MLP neurons of a small language model. Each row is named by its layer, matrix (gate and up: input weights) and neuron, and shows model dimensions 96-191. Each number is 500 + 25 x the weight over its row's rms, rounded and kept within 0 to 999. Numbers have three digits each. A neuron's up and down rows have the sign that makes its largest values positive.
Before each neuron's rows, "fires after" lists the tokens most often just before its 100 highest values on Wikipedia text that the model never trained on. A number after a token or word is its count.

fires after: ";" 34, "." 23, "," 17, ":" 5, " FW" 5
L4.gate136:533453533458525512471441513490504498466466535509528504503543493495453482496503542518449478496565516522522483485538476531516487512492469465480506488516514475508484481530494479524516520515521530458517470486479525491529508535494565495506510509468521523491517463467532523498489502482482486514
L4.up136:493463536489518525504493492498470492501516506475501549482495497490504512480528545480471519486478463477488448507511493489468500534504520453468474442494510503489438465474537478503488481481517530505488487484491537512534497502489548441526484475500547494489458518491505488496500539519511464476

fires after: " the" 78, " late" 5
L5.gate295:472483510552487508476463532526485492489525508487496458522481493542512467501495506542513503506472471491523512505552488498452511490518531507504501493513461524498533499536500476568512509470460503475503543505525534489547491471477488524506502493457495510501517476573445533491479471473524506525
L5.up295:495471500516431485484484499532470494495530521463506482531504506541476481509490517525487485495484520481492544511501511528488499477524467490497515519475521558521532482516458513532502536473508515519469524541506502488474460497461471508515499510504478522525511513553517524514493464493511514502

fires after: " N" 20, " P" 15, " T" 12, " C" 6, " I" 5
L4.gate20:456509502480503485561519527516479482454516500499505510488531523476505505530512512501475508523485521495515504549541480518509523524477518479489532543517507517509531466449512540549476549519487501484561503517494496520508465495526528494521450484527469478522488455490499492495525503539512505461
L4.up20:488536455464474494486498475533481494529510497523526502476508499472525531487541464516488506530469503517483524521532511497540501479525518487482487429496474522489563531525496467523523492480492507485507481493503488499495513488517522491501480508526453536490479528488459473528486513513508505500

fires after: " the" 50, " other" 4
L6.gate38:507496488513487506538531496490504464532473519498488472475516498492479505495514469508479480492487482501535518512518483462491512509497507495510494455507545511498495472531528461520529492512507519463468529483468497507495497506506466501494530471480514481496509471496484529511540483482521521496
L6.up38:513501478537471516501487474463469487494500485540482482472505497504487537503458446479487510506512513492482529512466480547519465478475502494504492481491500501496474495479507530495519469502487501531514503520484505505499477467500416513528499503475496444524559488453469477508542489498523520506

fires after: " was" 36, " is" 14, " been" 10, " were" 8, " be" 7, " are" 4
L5.gate383:508511505485484470517559503499527465479535479495490499506537479533497515470539540495517516515518562482545521496466480483480453468500553470481514458498528538519485453519488456487519501513519518487462495492523527494513509473532504467514452500495521503449522492477525525502555474472499529468
L5.up383:502533518478493497539499511479495469462476488518571496519520504506529509512503525463520481526506503530528491534514533513515462475493523476542499502426496526517508460486499479512522486503527483527472486498486462482507507469494465521507496494466473510477487510453500516463556450521497517501

fires after: " |" 39, ";" 9, "-" 8, " F" 5, ":" 5
L5.gate324:505478512505530512488487498520545475493468493478534504477516483488520520461450499493538448498484485487527480528505496534476480521538481556489471517472491463499505490462468520509516523480501496469518518484536523477552515489512519468492476470514516502490484471496494545476463514498533523470
L5.up324:503514527515504491479434524493519529474441484523511479476527523460493472528514508502486507503510524521524477510509531508481479509523478485495474481514511487549492446457510466517472510473499513475472547491472507508532500483525508478555491499512482533555458470512512520465443539527513496514

fires after: "," 94
L4.gate202:494482472477479502499506484480536471489466472497475496484487453506543527541497572465493463467472494557473498490475498488535486468440497474505473482520526497479475459512505571485489512518460516494486525525498470500528496513490501470490492498472493500459524493485494549456520475538496540493
L4.up202:513526517475482526508477506502489468493447537477506458464507495492496468541539485481528496476505553542525500521504419531503543469499491483514467473488532497455457475470479521486456542497504516479518484493500492530515488481512498492514515456481513481536512480487476561456457492524508512477

fires after: "\n" 72
L7.gate280:441442546513516524530497516497482532520491516448473455499499481461489517524503503510499503466461490492491506516465446482467508522504522482502514489534500498500536525492519457525493472515476507478483466473501487519499491499500513536466487506491493478511536468503485490560496556508544481536
L7.up280:480481476537523530503506541497498482521471514514500464496528528503475500520524471481456509520553485509536485488500511497531509512494506479478523487493547539497543515493492441529508481515522473479445478498518509465515465531512538504514485546447509549533544475521492510496513492543482540511

fires after: "|" 25, "\n" 23, " |" 13, "-" 13
L6.gate506:502454490489557510549480475507450499511508508470462496508483519489510529541524472516452514501515506532540495485464542510489466516514498490524493486492511488516502563465467439529518473528432518503488511493487483531500471542502485523484490496516533488517503446540542534523530510541546496475
L6.up506:472520521465515488477484520478509515476487541533466448516497503500442490507510478515501526486534507495489463480466519492498438497487480488452548498480510506522545511509493486488490491430501490525492487470450475496493445498525523520505523543466500463495505446518512474502516460509580561490

fires after: " first" 14, " Second" 13, " second" 10, "th" 7, " final" 6
L4.gate294:488456527498471468523495496489527451499523489501466489496519444489504518485513480508510505463495430460503505506490503498521523515536530523506492520509464484508484547498492463487502521503476515501459477475474470492507490484500502470467481501546475471472531459520495506514472532467508464532
L4.up294:516507489521458497476493437486489472535521499493524487461460466472526472453458471490520480511528451475466509476523482474514524497544487518501455480500499516435525514508503452536553504482480499463490493488479456504478474489563495502532532513488524504494555491509491476466526462459475506546

fires after: " |" 39, "-" 19
L4.gate27:546526510454483488513498485503472477484470543496469503498525504504531530498523505542489515520538497486527478499518504456476518526511518546490508517489525485491472490572503498476543508490510521492494496551511472529543540522522527497461490494515485531499533443514502486479507465496488479519
L4.up27:510516502454545457525491515487458492492485510497461527497479509489484485521529503493498500450543491490509453507505489490524491501456497515518537502496518477473485485479507453481501472494488513467440467523518469438482491480474483477520518471501482497486515520529536493473503443477463504520

fires after: "." 78
L7.gate128:451495520492460495488536502485481441468477508443455474551474493518483471519486533459451475476486514489494497530489488489501511473496515507480476457496484496497496517510505507516494515516504493492547483497460505530485508487476552447504476528517505529536540490450459512483487480472487489523
L7.up128:549512494462503488509477497496526487465446516458465541487470539473514460522554510476492492498518494515512499500506557494511476528473445486488503484471479505501493502455473545481547525514518522482524474481532521527509478495507542519518516535512497487555516471461557475516514526498472448528

fires after: " |" 42, " L" 7, ":" 5
L8.gate394:497547517522466476473468506502511463468542530515512462494511530497480506513483513483526499515512542508463483443455503546501468482521519487462524459487503494497484484512501556529468533510551491500492486507452492509485451488530461477497456497483470488473512477491476498483489483477500529551
L8.up394:518471514526544507480529470477502498513503498515453521419511550519530486502470496512491468479477490467461507495526477500449517553514476506501520529490450537482533493449456494482483489515526548481501518524553528479477508479517477510493500465473520505474520486525500457523498503493486520562

fires after: "\n" 34, " " 9, " ENG" 7
L7.gate130:528517546480520531494519546476546522536499491447485512462505500491472475473478507555470508510476500507499523489464505535479540542527510507508522494464515468504462518527495482481507516505510551487513506478461508549529505542481530522503467536525478533506544466519532475516496520514507448487
L7.up130:493496512472497537489516502486497475508513543510538522510494441514509552502473472497507450486518451516473490456508487490487536481455497471473471518490498455476474538515464501506473489549512525521500469531466480511512461500501530516485476507543487510503507507508457538438493520544487499483

fires after: "\n" 43, ":" 9, ")" 5, "," 4
L5.gate347:495477489499514531546506490498495506469479482507470469508454464481482512439530529498481463513491509498570517503475515518491488487495492498508566488548517548506488508481497483514504569517488509524527464528535501480494483492515494529497480457514490500577516503495473522515473461524505554512
L5.up347:462469477487468463524522498484510477492500493490496509496541533481499511493469526534486461517537478519500518524481510516464485499512481553517477459505507513534529488452496501477517508504472531487482491487531509512544505523514483482503494519497459478522510500493507506502491515524457526558

fires after: "|" 42, "\n" 13, " C" 11, " P" 7, "C" 5, " c" 4
L6.gate164:477467523567501555485511544476489461512524500494479527492483512532478508527534476465520455447485508533508504484482503487510526498490532484482483496522518487477440498470504503542452495533535553490507498514480518501517485489530485512484515531554498493470511426524553509498516517498486512474
L6.up164:516512545486507522475468560542497530498494536482489521479484514517482496534542439482521520500486547500559488506544504514483503486475489525492508459490479485527518495505516493522542508495508511467494461491478512526494485489529484522526484495512459493540493495486499483505494520471514485483

fires after: " |" 34, "." 18, " 100" 9, "-" 5
L8.gate505:493491478479500522476506562546517483480489458495516481508497458515524513508493553533499464512493510525541488492485430458531522493521524538529511478486471482467480517512503510509525562524463522495509509512521488480505507500526538476516481507498495529531542507513522515560488499520519480475
L8.up505:464497467485531512531521482482533498515490533487509493474468495493493531511535521515550535511498528466505495476468509493506465526509496510537493536458528459457491474506480531516533539516484508511521477503470454520486504500514475514536501500513493493487500485526506494524511505460508489505

fires after: " was" 46, " is" 12, " been" 10, " (" 5
L4.gate2:544514511510538516492534456480510543500428440451491491513505468477524512491479515501507494500499531491468445489495471490501465490514499491440478512542497512495505490538487529522522493499480484505504495507508464527478503508485473510552468432495447466471501544517528508533500525501506523525
L4.up2:538501509448481499509520470578525503514442491445502526535475459458520493485479507482488452478520515506496468500491483514530445469473496487471480518499521456488459473487459527494557511543463516505474527535525483515490494487529519495472477474500457494483504496536558494479509478524472501506

fires after: " the" 42, "th" 5, " The" 4
L8.gate404:494559485493475515553531500517501482512502482487518474495516443517498503452489450494528544504473507535508534500465474502528526512525543473495516478481483523511491511501509520490522446505510508464471499504537511503486489501480458524519540510531492501528514472466490527486512501455494459497
L8.up404:460490477532499510479497520532474522513460410487501452485492557512480530472437487530521489517524465492511509482519508515559513473516478472524468492476494517535494498505484493475528539493505496499500451499498520490533499505521494522483509531508478522531521496509481535520500499476517489475

fires after: "." 46, "," 29
L7.gate36:510497474534485503488540500520467508491427513505485538530454461517478488522499490435487502489506542512514489499477510520494520522500496544503509495484487492474493468516461517505488469523487505499483499516510522480485497496501504506527552501483498470539517517480475505540521510510515482508
L7.up36:524509522469501508468534521522505466505528514491483483544502533525501480552534486510466463500491544511506452531479498484541476490447467494506518508464498490479495510512519516518496537499519503462534453524531540483530494478478538505565476453530500476533483513542516508507512499537472532490

fires after: " |" 50, "F" 8, " F" 5, "C" 4
L5.gate442:514471552491499493530505495500489474495465482499498499523509504485473471533482501501465477496518531517498483488496521466486515541500516522495533461488497520452496499486500497460516521518512561539448520517500519498491520496499505516525492476572503488527519453556484491446489504478479498482
L5.up442:500504524477486519480512482519520435478529461514524496498520458504483506504483484501500493529480536505505513491511424534525515524514480491542517460491515521518483491478499510473494503460500492490498503505538514511508500532501460475480477466506501505457510531487568479501486521479490494478

fires after: " the" 37, " a" 12, " most" 5, " The" 4
L4.gate385:507544480501495494498466502498479479464519530482495483496472501531526525498503477560535511518465527471467495519497521553477494502509502457485495485504503503512514477457437482488501489491472493478506472497530506471494487476489444491514541505495495512534530505506484484485519523513530522500
L4.up385:514469529487453446544505543497490492466496540529483521479506511501524510492508473499527508488501461510472476484493460511509495528484544493490505505461463512523501499478530516542468513468484506467508478467511529536541532516518485473502476493482499471502509476489517503445468483475482473486

fires after: "-" 24, "." 19, "–" 17, " December" 7, " November" 5, "," 5
L7.gate360:500481533495479529509447497524484489447514504498510512462449492493512428495513517532503427526530517490530481467485503481483470490503491497551485529488496522463485518486512498470476492523512491525502466520478474507492529501474501494533493558495506498505511425454497469502463518464504490502
L7.up360:480445543481522465501466521507508519513494529518500490534470503525526516531527551516524517489472515500514533488509492518483542530506510514466508487497521493438542504510537506497509422471495484501504532509515468512487487480476484503492474472468456520478474541514533523504500485543475462506

fires after: "." 31, " (" 11, " \"" 4, " G" 4
L5.gate79:466500494536500535533519524495511534521502497433466481546517519503526499486521496478506477531506479535499514511531510534467481522507507515493496488492532542503512452496480519534492455531545490486489447455504476527495489468538506524449463535475483506490492502540527493496515540498517479504
L5.up79:510502472531472517486452518472525500461465498542484480495476453484502494447501539502487479506509487511479483469524543465515529551525502467527532563517507523527492491519477472507482505516484507492530442533510484464491531516513504540514531484500452528538518488488549474496490523493484556515

fires after: " |" 49, " was" 10, " is" 4
L7.gate57:525495514465479510513526509480499557509485513519536458490481492467499461492503507507534489503481477503481469469500463488493494498481512511502485470479535499499457494506439514523507481487450480490458515522499521493493425521536476520491469472487450472511509506469509484480497457493503530483
L7.up57:493517497507489463470459562501497502479507510494498489487485500470488497447470526522475476511515499488501487504491515528508496473575532513467480513497499504501495514513449542501506464442511499508494513487499502493538502518524475547518456505488457509478477512527500486503486483459522497473

fires after: "–" 69, "-" 11
L4.gate410:524532479516536553516532515471474551456499465473466475553481467516522480497505503460463536485486479512474500500516483506498475493544534517505508549520506519506474519499534464494534496500470483492530493463528481516494484488469520504467493508479470501550523499486500514541495482527452450541
L4.up410:517519482518531468509484488464503473482454506477458480475523501498496482533545518507452517496513536472483494460523500547444499546511492470494487516502510531473501501515476454509476498459503529515555528530521565486472490482465493472467508497494499458529488500548504460478468477483469486565

fires after: "," 37, " o" 7, " be" 4, " in" 4, " de" 4
L5.gate457:491522510485517492483470526486526487485456494531525487538486481508474503507519548543535503506498484529483458501518503470519544492524516516478461497505542506517496463516442520511531511520539516492532548522516515503540494488505529500497488510500440453482516503560554480488515499513544445464
L5.up457:542497456477493507465523492458521522491461533504507486461475480506487495508484466520467489472504505518499535473500472460533503499489531497499520449478503467473482503531524490496509481511500507492478468472474506550557467489486512505499493486453479498462444494471501478562536488497500527502

fires after: "V" 17, " V" 16, " C" 8, " v" 6, " P" 5, " Div" 5
L5.gate480:481489541441547503496443497504484476488515466512517498446497518523489509484502479443547480511507524522498469528479502517510557480482468526524506485484526484495505482466507464541518521465507511466490534511533505510481512519542477473553509514538515476540518478504460504478479488505512482473
L5.up480:480480504514524536489533552523492487548524497481509469488487441493498491542495489495499472490463551529490545511544446489464463526465497522516526510507490485494505476525510476501466540536529488523502500519499510523502508508505536558533493472500482509472507483481481519479537477509502471465

fires after: " |" 51, " $" 9, ":" 8, " of" 6
L8.gate487:495498514486521522507509519434530482545539505511471492457493501513522522516546522507544463498442500540488553476476514497486497502506517542485540476476511467472496462495474492509470476559519566486493530475506495522497461503526525457499496515474462464470534467496463499484526518516515486499
L8.up487:505495520468515501493474538527487536489472524463502501504475552460538492524535510473518486467487557554483499532457524467523459496460486504493546508472499496475505488485473506519493459533510533491495523499529434482448477504507564478528499513474479511460534506534520476507479498517518523476

fires after: "|" 50, "-" 11, "–" 7, "==" 5, " his" 4, "\n" 4
L6.gate276:469467529481504502517504524495519420503495510508545463508548536523486503518517498542496486480450487508504491423492493513521524507526496511514563498500504503478488495524510490494567496495483509487460481513486520486521491464491505469477456494516457454515477446474466521471498485484486506519
L6.up276:470464527487509507504500499496539496485502472484491543464495515488523500524469529505502484491511501528505511493565491501548536533488488520559467493478453515494507472512527491500510534453480513551487466491490539512504492465500475523477566477494515533530490519510498537520486514482504493546

fires after: " the" 42, " its" 8, "'s" 8, " his" 7, " The" 4
L4.gate244:499515534489493540520530475491528489508486486457464470552507491489531513544481442530507475479526499451498478491472530478499486482530481523491521552480515525484515521467462499500542562460485493506463486518520471502523474457523511498510514497489448487524507475523544457500501516528541503516
L4.up244:475501526490510517505494508497494493460519520516521513509472522499496468547463481499498507544463477490490503536549504497472523477490485483513523492502494506469479515494535485461457528468475475447492522507546494468533535488521518506497520517470490495468518460506533512489472537507473531500

fires after: " was" 29, " is" 25
L8.gate449:492518510482526487506526521461496492505497491488505495521526503508524485549503498493511516487494488479498470507491488484468511495498527453456524507498527540484520506479510445512471532525481494490509489504534547500461508461542484506460494465515490492466481516498443478438537482552512482493
L8.up449:507499498456501494527524493515483517452521491498496506504525467459494513473496500481493532506520504508497488525507482522449477485516503529535507473505516462497426501478444491509469506498499481506501510533471508487494535505483513504534502493564483493535497483480531502469548487500506492517

fires after: " the" 53
L5.gate482:523507540504551525555486528500512517520462483456447457503492497521505526534514518507494523475492502477520538510516515529522493563483486468498510456503498521513491522525493521528510522494496506506452476523512442496490479498484495521528499523532487500518508515488491546487492507530558482477
L5.up482:443517522457490523512509506470491512534473500518519501502522513549520489523537483502508527518497506489511543507486535497482501466540540508501494500496504503516545471467495530479495531474465506494469514474546510514458468521505509484530503520462532514511562501485501494489460509526520486529

fires after: " |" 90
L5.gate216:530482522550488514533544506484483474410498512487501459486494517510491511498512507483521507426441512482533515507529527434491550510485491515486537513481539499488478505513495509493449526478541511516484487510509499475515546474537504497502500515498491459490507497504504507496504469489463497461
L5.up216:478500498503471530499491487484507521537525490478491486498543505541499510483505524509476513543453467506506494507536506546485519503511502499478534516506463473516495485476519549537453551475526470522467537520509554476505499545525479469505533505487513486438527451478505502451473516511491512516

fires after: "," 27, " in" 8, " New" 8, " United" 7, " Texas" 4
L6.gate138:503541525558430526522532501486456493539519488498498455503511516510491480549513510538525479479477478527541454518514478486495512470500533506473483493473507525500472516507481525475480500508482520497522476492473536528527474458504476508454506525519509513529520505503489520507505505519521479491
L6.up138:508524473496479474482490511547448525487464504537539492499472485528528491457480492526474463522501520520496498498498480499501495473531482462510494507503518477478491466517546516541550478507485477525501526516497523466488496462501491488517491474483498470506477559495484494504540473491521499482

fires after: "." 68, " |" 15, " %" 4
L7.gate19:504473481558526486490463521468519501456456506517457521523472517516476458498482542515479492487484514475518497511479512501498505551525511509467506506498522502537508482522478529499514498516549514496504497464532509483475524442475528457441527495469501491505474483468483478513491507503526477534
L7.up19:494462555489474499495485569527538515542517511494533503511503495468535491497493541519507488522505539528477480536524476513495505509502498499493488515473507562479506552558505546532519486468494546541482487488473516497523516482463471481505524534519492505489491504484479525530504503449493499483

fires after: "," 36, " a" 15, " P" 4
L7.gate314:491499521534507504480478532472465479498493476522487516447508506495496489539536480515509466487509528511462531501497511472475497526483534488474516511519517513486482474521521570480463534527484511498582478539483493467485535489548537497503497486505466487508538492497496494474509516495478502479
L7.up314:519560484544533498479505489475525459534508472500518483458479492503510553514493482529516541531491494505485498535487568496497456471530499505470465483540473502528473509451500499526526545505478519519470469525476501472477500482512450523524490478504541507497432488521452550480524493490498485516

fires after: " was" 47, " is" 22, " are" 9, " were" 6
L5.gate462:481482516493503515493503522506530494485483493494481471522480504481513537494546519475501487515520528497498533499487513482488474493457550500470491524526528503492504489500487556539454573522507489486523487558469521525468495500537480495469504472535466514483441522499465534531495496507493507501
L5.up462:518500515502496524487483502520485470462543504502498486558502480475513510494498510488491497518519525503486484492482503470464477478507524498477522503515532512470532525519508478529492476475487495482472507508495497530466483484477503499433505493544517525499509512444447520502496483498490495515

fires after: "|" 44, " |" 8, "\n" 6, " high" 6, " Total" 6, " left" 4
L6.gate484:466500478501466550539518517476541473515543521496537481507542516508461505503548436487512480481482488519539529490483457497483490511515487496478512512532527455519489495452512499492494514487498520497499473512482539508484503513544501513486496449504492508466529495535446489501501476508532502534
L6.up484:459483486509476533468517483481516473525488496530493492528490510500466493485533454487462497478515467507499499499496458504526475483488508517467462496480524487533503464461469492538525521499471543478488439507511490538459455476485505529478540486502508467511490493502420530511492486536502488531

fires after: "," 33, " |" 16, "-" 8, " and" 7, ";" 4
L5.gate402:500508484521514527483511498520523530498514523516512518486492506471481517505552458494512480519495558534528504505496467513467539490477493515480530466506510489528497518469543516510517508507526456502568466523486519511486491486528527533505504493502488486504562535495477505504517445524513545476
L5.up402:504489484516508537454512519503499518489498481468517477467500493526493515515496506519473536538519500499455466533450514452488470518506485477478547507515503497488527478511561544476495513500490493496470487471518540524461523479513497477498514514508518549485523514473486497506518514509521484505

fires after: " the" 45, " late" 7, " and" 6, " early" 4
L6.gate285:537463537531475539524503495479532542489495490500520499522530498517498476474541522502472496461479492491532464485534497502515496477502522481530510489502511497513548458486441470512519550461488476472463461508494471479512489483518476485488503506510480513509486477510502522560520474440516517475
L6.up285:509488518483470513497501508432487512543491486496509506511521481494470455556523491464483501514521534462467531509512522507505514514525512443491503485536495533502503502527486516478494530493485504558500522469547499478533450536496468476486541553468522555535524502482503497559467474456492500487

fires after: "," 49, " February" 13, " January" 11, " May" 7, " June" 5
L6.gate15:536518532505473542482488499494496494524506461515552489509489461532494490513488503528466443504459511519533485484515499515487526508515544527512517511544525513511497521517472499499489502470471500464475546551494491502496529513483430476497517465481509480497490524462504494473530504518490508480
L6.up15:516488483492505507500498496499583524511499480514494516518477501531529505470534522535458485462497433490477485488484453470491502555480498502493473507482481505501510516495500517534469504549476508536546507499508503493493498500518515540499448469491482446520530495483472477524469501507474495519

fires after: " |" 68, " " 11, ";" 7
L4.gate416:507532504468497523504490518515534498508475508485503470479499523475499502475448501473542495472457488486492495531552561496532510475502495494484489505500480534500528464502515590483502514529528518507513483523497466470493541474538493469525497476489498496521468499513506501494464494492450506503
L4.up416:526513496495482531496473481512528513489475506484500478509515533510481495470493517499524508487457482499517500525549527523479504458500482492497479527469458521494515473488522607500473528510510508509560493477496479469457545502526486468479474491466508470497468495483503505515501503476451514515

fires after: " L" 20, "-" 12, " O" 11, "–" 5, " R" 5
L4.gate124:469520523481490473508504493485476506510538471480485494474457470515483488518507462491498518438523527505503520502497518497483500508529541539536491530440509476523490544502553506501502479508475492481548506508461465521467493486520468512500517500521465456540509446477499506501502480517478486483
L4.up124:523488522493475489481499458475527524509500490482501506445488476511472539514503491487496441515504500532465534492446484529482488522482530549508503501503509517552498507469491519479436515518501510490525513528477510498493471493529491519483545467497473436475518507481498543495504531509498501468

fires after: "–" 29, "\n" 26, " |" 21, "." 9, ":" 5
L5.gate48:461460500507492510554495478488487463514487517497518489513506479532503546489477461503505492536485499490508492454503500489455478505523512507477489486495504492505470520501533473488463525514492539541485495507516496501519519515490508464459506520510460514509549488502478542504495483525491505508
L5.up48:529505513533524515480512505539529494535493521495462508492523541527487509519531487515465498449511461484515502511514515492501507546506469508475489522524464505450519567502448486475537489499486527452491486462539507494474541453521537487478549545535529561506461488485490483488495488454531434525

fires after: " |" 64
L7.gate43:511506476463472506509524520488538466495469526504501484506519480506532547502462500497522490533494475473520516511467498514495530494518476501508529514530535502475453481528460528497461474488452503493516523536488543457479496534559525454515520501478512494460546477466506474483494485515511486479
L7.up43:500459513483466550478536456501526469489473521495525466521497483468485484511500496474527505539465476511493484542458507510526496492528480499480531507463485561502483505495467518551479539475455518515470472514546503471540544508498504490504475497496532471523529490487477475512488536494540505488

fires after: " (" 28, " l" 14, " is" 8, ":" 5, " sh" 4
L4.gate109:486546455474490490525487474504505518509518498490443509439519484476490515526504497536514516487501500457494529522527472478494517515534518461504504478472504541521471503491491499519521488540479508519462498502511437516470474440519528494475496504491507497481540500527526517493491491510517515502
L4.up109:502506510496503463500498488506527528531511517500473479563470515508484498495512532454512473472544483521482512523499533555531507531536496496498494514472514529486506506517464524487478558479483468500485464505486557469520482540537488467472542490515492502510494470515472548512478489508542537452

fires after: " in" 42, " from" 9, "," 8, " In" 7, " (" 7, "In" 5
L6.gate113:506515508524507502529483510484541512549514491486472489509504504514473499501508470509544503497459477481490469476519486487505483464546543517505437490508495524489490494506509490478528519488471522503495514474506460531500443470565521468482479499479487484505471510521477497495487520474499504486
L6.up113:506482471484469524493481517451472551442519537505506501497479441513488531466470490501506480548495513520498475506517473482510549499493502494556491525492515569523504478498524510509492455498517489499439508494533493485499507489531502501492483492491497462478442485524540482491497475453533489448

fires after: " (" 21, " on" 20, " |" 11, ":" 9, " /" 6
L7.gate291:542516509478503520516538473490523526495489481507480500484483476472491484507498482514534451512454512481526465495502501519476510462544523516505527494505511499481495492540512483488521489479512518506464475477513493533495471507515450453453478537478528458538511484530445500497504497495527491561
L7.up291:549479541510518492508514470486515553512465526482478484483484510519475556513498486477502489474484511518470513470508526500527508464495448480506534546502485457455528503484486529488466496514508497541500436509481492555499546482532498466487517529467497550506487502571520529504512441481506530553

fires after: " |" 55, "'s" 6, ";" 5, " the" 5
L4.gate269:511470518531464490499537474516495491488442490490486510487489476546518492489510495554486483477534488505570455487468467484491487479559505539501494469496447489495493484443498503464504521526484535479472416519537504503514507468517453515498505459497492480516489508501514532487469522455516496481
L4.up269:468491496501486523478495480473559501490488511492471499519528486431524527465501476464446493508522524456472448490499466492522505508523522518454476506510514504529524537482465504551517494479459490490474508537499512518528500564500478513509495495535505511493500497526530484518523478520501496495

fires after: " |" 52, ";" 4, ")" 4
L6.gate34:519523482444498503501504503495468536487532537469540484514530511519477477500459483489540507494484473524481506536492484518486518464527473517503495513531505539515527460520504533505472503503567447501516539466541546466513499454494476452471518528521497520494522473469518506524485476477416529515
L6.up34:510467474497431548517518539502527519502489513535495475496478517480469499465499521514510529506453506490473504526525521533493481498555481469493508485532507521543502479485530484478480523489523544519513495531492491497460528538533503489510480534491512511522514497478459528480509488533487485493

fires after: " was" 42, " is" 13, " were" 8, " be" 7, "," 5, " are" 5
L5.gate440:516500507523513487549509504459514513469505487443516511468493495483511499486483528503521481472501500510505515507504439459516483501501511460460501505510532533497474469485491478517439514512524531499537473532496471504487453489551489530514454490492494546478511461526480550518543471483479560490
L5.up440:487531500460557478475524483483539518523493473480486498496517504494511514507459486510528486502543500514536529557475495533517493479512496464498469468502511493434476499462441499458475487532487484490497512480535525462487466496510475488459488458510506474500508513477503512493491432527519520501

fires after: " June" 16, " January" 14, " a" 12, " July" 8, " May" 6, " is" 5
L5.gate408:551527516512563488501512498510470468505477490530531503487470496500532508526484477508533465422497552503524498550532565470515508496470498518446492491488523534496506457496469505492506512524496500503523508542481497509507528503532465477492517506504466488505520488466497522516522539535518536498
L5.up408:554508519481524523492541508522491488496493468505474503537498519516546536535498510514511520449453554508517492474529474455493462528498522484478505513497539464518473510502482491542465517546465523515506503532487506506508530485489477483500450477468464496488512497467475489490499494471478488509

fires after: " was" 48, " be" 12, " were" 6, " is" 4
L4.gate441:503503519457475503476526518509479459482511447464536484521509504521480487499486504565501537469506511471518540469480497482473461526515485490443479473474537469551500498513462503456502546492498518473541498531505527472520528498517483481455467504495502477486526508463520511462542474507509482462
L4.up441:501540507486498471496510491503522503514490488499486501501470527496480496505512464503502477484518518483506490503421455487514509467525520504481492519453476529482499476487472475504473538534495512508484463479436488512504462483487548490496454499499484486499501483455523493512504477511500534523

fires after: " |" 27, " 0" 12, " 1" 7, " 2" 5, ";" 5
L4.gate37:525532518479489472506499503529492514451479522512503497486528552457510494505487503470514499495475482494441492514497509451533518511488490465482505492497455494489473483509540583531468501497531506470495475531511475476486521522552471500506517457502512459492537506510501508468525524486466536528
L4.up37:525520519470498488497485529508495496493487499491510483518483490496521503492504574538516474527451458497502490542527463493485495518459486493499495515489528461501491448541546498509500519522521476540487477498500493482470512508530498444521439510510518515453514517495522460488472497489449515487

fires after: "\n" 32, " (" 24, "-" 15, " \"" 14, "==" 4
L6.gate45:500479543505505518502497482501500511483493498499524485505530507476468516475509467458494429488518528515535501480542499498505512498469510510535466442477506480505525481501475507493519479521484553492447464527488512475521488541510472481444469507483452511510477511519501539477554488506519487549
L6.up45:501516468471531510545510479484451508469472428526491508496529488469495461498489472478448525530508537503488468532513513481506511494494524457491476464543506478530519499485523515530482506540472502498489473502507523491476509551510469527484498451536494539492479511507528501524494484506499487516

fires after: " is" 17, " was" 13, " are" 8, " d" 7, " be" 7, " a" 6
L4.gate118:519506530482471465514498507448523516490519483499481471480485465439536524534487512483533478502531486524495518496530524493481459514488520507490467510509508431501466495451493465552477515515512507476509518535452508471525489461509512548526507470530452484491491492509534513455513544535522505469
L4.up118:532500501466462522512484477494519505488522493528512510486466516484521527502471514522497444534475506505489522474538511520488497455485523512484459522522529514565516480452470481503470478526515522519480448482490505501478570493519479473486481505488479498487536524465510487541535469505485527456